Part of a small language model's weights.
Size: 13 layers, 3 heads of 128, MLP 2304 squared ReLU, 43.3M parameters.
Architecture: LayerNorm before each block, no biases in attention or MLP.
MLP neurons of a small language model. Each row is named by its layer, matrix (up: input weights) and neuron, and shows model dimensions 32-127. Each number is 128 + 32 x the weight over its row's rms, rounded and kept within 0 to 255. Numbers have three digits each.
Before each neuron's rows, "fires after" lists the tokens most often just before its 100 highest values on Wikipedia text that the model never trained on; "fires on" lists the tokens most often at its 100 highest values on Wikipedia text that the model never trained on.

fires after: "'", "och", "Ch"
fires on: "s ", "un", "yl", "' "
L7.up1431:143116191091161159133115132131149171119106090118123118106081076099096133165132153167137119129152112135127088136185188081125106143181145156194145133132184135091124101132096171121148093104226134181074109121101177022068111106144144200128145114175137141126122066125135105136118152129145141170

fires after: "|", ")", "Total ", "- "
fires on: "\n", "votes "
L5.up1994:133067111081156136127098101131114099126140166211065109072098100097105144133153080162117124162176104198151086064076141159132147153153170138111116122110135139120126164120119121072071127134060145146160141086115086129126161091086130115161091127146189111075147124174139114127151170153109169137

fires after: "=", "is ", "\n"
fires on: "\n\n", "a ", "=", "- "
L5.up1703:137149149170173171083125109204132091134088083164106108119074150073100091054138154124133079168167168165132122128153099116121072140104160103078181136122149118133130189106119086136144038129146114115110109122140141118085090156133129082141137154049139117146196123192117180069118093140173107104

fires after: ") ", "\n", "0 ", "% "
fires on: "| ", "- "
L5.up1253:074087108088136139149122131120161146173083176125133120172133119125106070066138179136132124111078086150088161127175150088094149127129087129127172119184177174120176153139079113064115157146077154158183146169128170165113092183141097150128095110089131101147096140138139129162127114135101147116

fires after: "|", ".", ")"
fires on: "\n", ". ", "\n\n"
L7.up659:119098159107138122193071082140060124162148088150101147081119166114137140139170124067135107184118127105125136152184092134114123125154150114100145136135112167156150104116104122105105103196137097157124165109175092128154107113037154157094146162089172072114180134146122163119116171159125149119

fires after: "| ", "200", "201", "199", "\n"
fires on: "9 ", "6 ", "6", "19 ", "9"
L5.up2203:162141079093093125186125132128111126132111177087130103147128127096155127168127129094042171105155093119117170074113091152208118141109113158118125076142129153147155099128047167144121090082129112122131102137149154102149154136145139213138168130126136068089174165153166022131037155168143115104

fires after: "|", ")", ".", "look"
fires on: "\n", "==", "\n\n", "). ", ". ", "look"
L7.up1372:097180129132162147175084092127118109115199146160086081136140132157173135104141131124086147139127116131067131132145103122112135078198171091105120160193112125175170084107114138088114156207165148142117160053154085109104147087052167165109097108116153112112179150163117112100105120150125143185

fires after: "|"
fires on: "\n", "\n\n"
L7.up311:186137124127141072129075144086103116123092084156121120094172125074110084139155115173111137105126027134092174172106111146116123153140098189141171145152131148156146138161186132083112156154145198132142179143158133101111135132150129096126112090114196149125136109117106095169152119104138144136

fires after: "ca", "Ca", "F", "Gl", "L", "Ga"
fires on: "es", "ul", ".", "of "
L7.up2132:203056135096125146171131140152186161122101104157136162096120083136161084082130198127119116113085175150118094116124131149187143140154114138120098164079099087121129123156166154194162146166123138130117098134162106138122095105108097098105082160117177135094115151198177133066123108132113179101

fires after: ".", "Team ", ").", "T"
fires on: "\n\n", "| ", "arg"
L5.up2070:127180166135110122140212127214066217120103090171121137142137113112118139115123113096206154131202123051082132157094142088094149085166096146118139161124157131146125182174058142106109119118102125141157132125128103175137138147142156124084153153136104134120162151112140105200082153100086061106

fires after: "\n", "km", "% ", "income ", "^{"
fires on: "- ", "(", "/ ", "^{", "for ", "2"
L5.up1149:106106161097131107153112163149156103134148177159115117200140112141157152094129136079138056105128210163166114162132114105118103116136092143104183132087111224108146178136141105169102179171109066140116095111066102128117140162117151178183078105178137159126115140070111133140083175106105161172

fires after: "N", "G", "- ", "Q"
fires on: "our", ". ", "T", "==", "od", "/"
L5.up137:135124104161127061131140128138096092087106049181198158085139138144120113112148118124175112142113136175091110088131126149080085094138168187134116146106088108113128139162146137130128072103136115100165102115155105162096184130116154131098075141119155086167102149162134148125201153123118147111

fires after: "U", "N", "Su"
fires on: ".", "el", "C ", "pris", "oc"
L5.up277:183166153112083061079128198094140096136109108045122141112101125155125118133117083158146172069138117161133154070148129091089100102168086104188099151190118132159115072088186129153103191127081158099123091092108152137122162113146123079140124147140137151205139082165141158171160111137146114090

fires after: "==", ":", "==="
fires on: "\n", "\n\n", "==", ":"
L7.up1725:088164081100165113114091169152085076123200105136094117139104139127115060152138112150115121165155105080144122135089155179103154132150106100146087187146111155106140121117156155120099138151128074089127173151126140090107156065103103142157123104162138100075128121117118085147193198170143126131

fires after: "| ", "2", "No", "3", "1"
fires on: ". ", "Year ", "5 ", "6 "
L7.up1136:147118102082098117173124146097103163135115154102161142131079097124101087148131097165164091160209118088098129130125122131162122080159103150130135076105151097147173144114152148115098119118127126220200099165114166120144189128096170129140119078158138167116129153144140095121089137111166133044

fires after: "c", "v", "°", "dec", "gr"
fires on: ". ", "N ", "ted ", "ay ", "ar"
L5.up146:112133170080118131133116114111199126118074127193100105197070097149154125123125132196117138106137107108091135099162139129178155143111093093126161182206132221126153075066087179154159113144132133093166147118119139167167175174132164107133123160161142141152110154081062156121118179062138112124

fires after: "ek", "Bur", "hus", "ok", "u", "ec"
fires on: "k", "il", "it", "won", "'"
L5.up129:153134116152174125159099072159090077110067118094114157074124103111148116181090104182089175126191160153038167105154147078082104067159126080118162068093126195183135143132139070110115174207197125130104109106132147115135152140156128120200096119188150148142172137138103123152086126131187100177

fires after: "°", "D", "Ra", "U", "5", "."
fires on: ".", "30", "48", "ek", "eng", "8"
L5.up1323:194106187179136103092154126162173082102146109134093093160108145136126161096043124144161154155086149125118134201104142135154115118242092128129099146141151121178076122089119083138148163136147115080129113065108111084122166144101161068165077110133135159134135123114150125175161115149141134125

fires after: ", ", ". ", "Y", "Fox", ")", "."
fires on: "who ", "which ", "It ", "un", "en ", "} "
L5.up1685:178179180163104140149106164193093071166202138095150127153144129109159119135093062196150111108071099109068133187129151131115121102191168153153119114121087108085102145095083127102140152113162172116122171075082123129115145138196128108146175078145129124074156092158096139158171102167101123095

fires after: "U", "0", ", ", "F"
fires on: ".", "am", "land", "Spain"
L5.up1166:114119084137134127101101104159160139139125118110110099154157187153129070104081164106038157119138165168155122122167192143115113135173120109126141088186128115189146140129088136123134133155133133153101107167127107098143129086155125078117144133162158134155139088166176112089195134177070112112

fires after: "|", ".", ")", "look"
fires on: "\n", "\n\n", ". ", "look"
L7.up1734:094148126103155169116099089109120100122217090160135127123161127131174133124150132152081186157137122058133138131159050130100159100141141139093161109183102124147150092100123166113125077152120093131149164169168085071093135109052167151105115126103171102101157116189105111126153105164050136155

fires after: "| ", "°", "200", "′"
fires on: "6 ", "7 ", "8 ", "5 ", "9 ", "4 "
L5.up530:141119058130060098087095138101158148107102222080097152130149112109101145153112144115126161127124109148109108146079087147192085163143064175144126095136114092117116170121116180086137129081122188129162100123104141111137170154120111118134155137179192158083111118085148085120126141130155180157

fires after: ", ", ". ", "but ", "did ", "not "
fires on: "but ", "However", "not ", "did ", "although "
L7.up1640:185188143135118147163114110106140102109087070125153079162080184131139092108047127128166161115174108105072077085094112099142068117149141190124158144141117090119131144095087142105160113068127145082171166067147121145177186105098077155137167107086166115168140121155129152140158144097102144137

fires after: ", "
fires on: "and ", ".", "so ", "as "
L5.up711:116171139178074062110085155103178170148127139163091133175131091229120088123112133169108073099127146176122171077126154086105122174144138148150155122143084117178142145116108088140144081074124097109117111091164136106152151132106110101076138130114181179140163120095084142146127163079096071121

fires after: "| ", "–"
fires on: " ", "–"
L7.up90:115083143090206124077121145119146111135099167131134089079158108053176167178116088192158116165189164082113039146118077087172108145159155109108147129121133124087162102094174145204131131153155080170171113139108165111141130154117164154177099183116106130062121152058099110134193110098070129143

fires after: "c", "1", "′", "°", "gr"
fires on: ". ", ",", "to ", "48", "office "
L7.up1433:096139116128143136100139115143140175116023137158180138122125174111146127154064111111117130178141142113077101157168199130147143119157128121123096203108136160135140131115134218152069169074159129098145108084129146129105143197121187105069152163149108134126109149074099135135124116124125133112

fires after: ". ", "\n\n", "\n"
fires on: "As ", "For ", "In ", "During ", ". ", "than "
L7.up1106:101129169191154141200125117132206104186086072139104111108114099155095130120160167067137145145120134132114167135094087111138119172077135075050138153157136136094148173102116104074103067064138092111171106163154134119141169135148110098122208111077144191098088072100136105188103086096135124084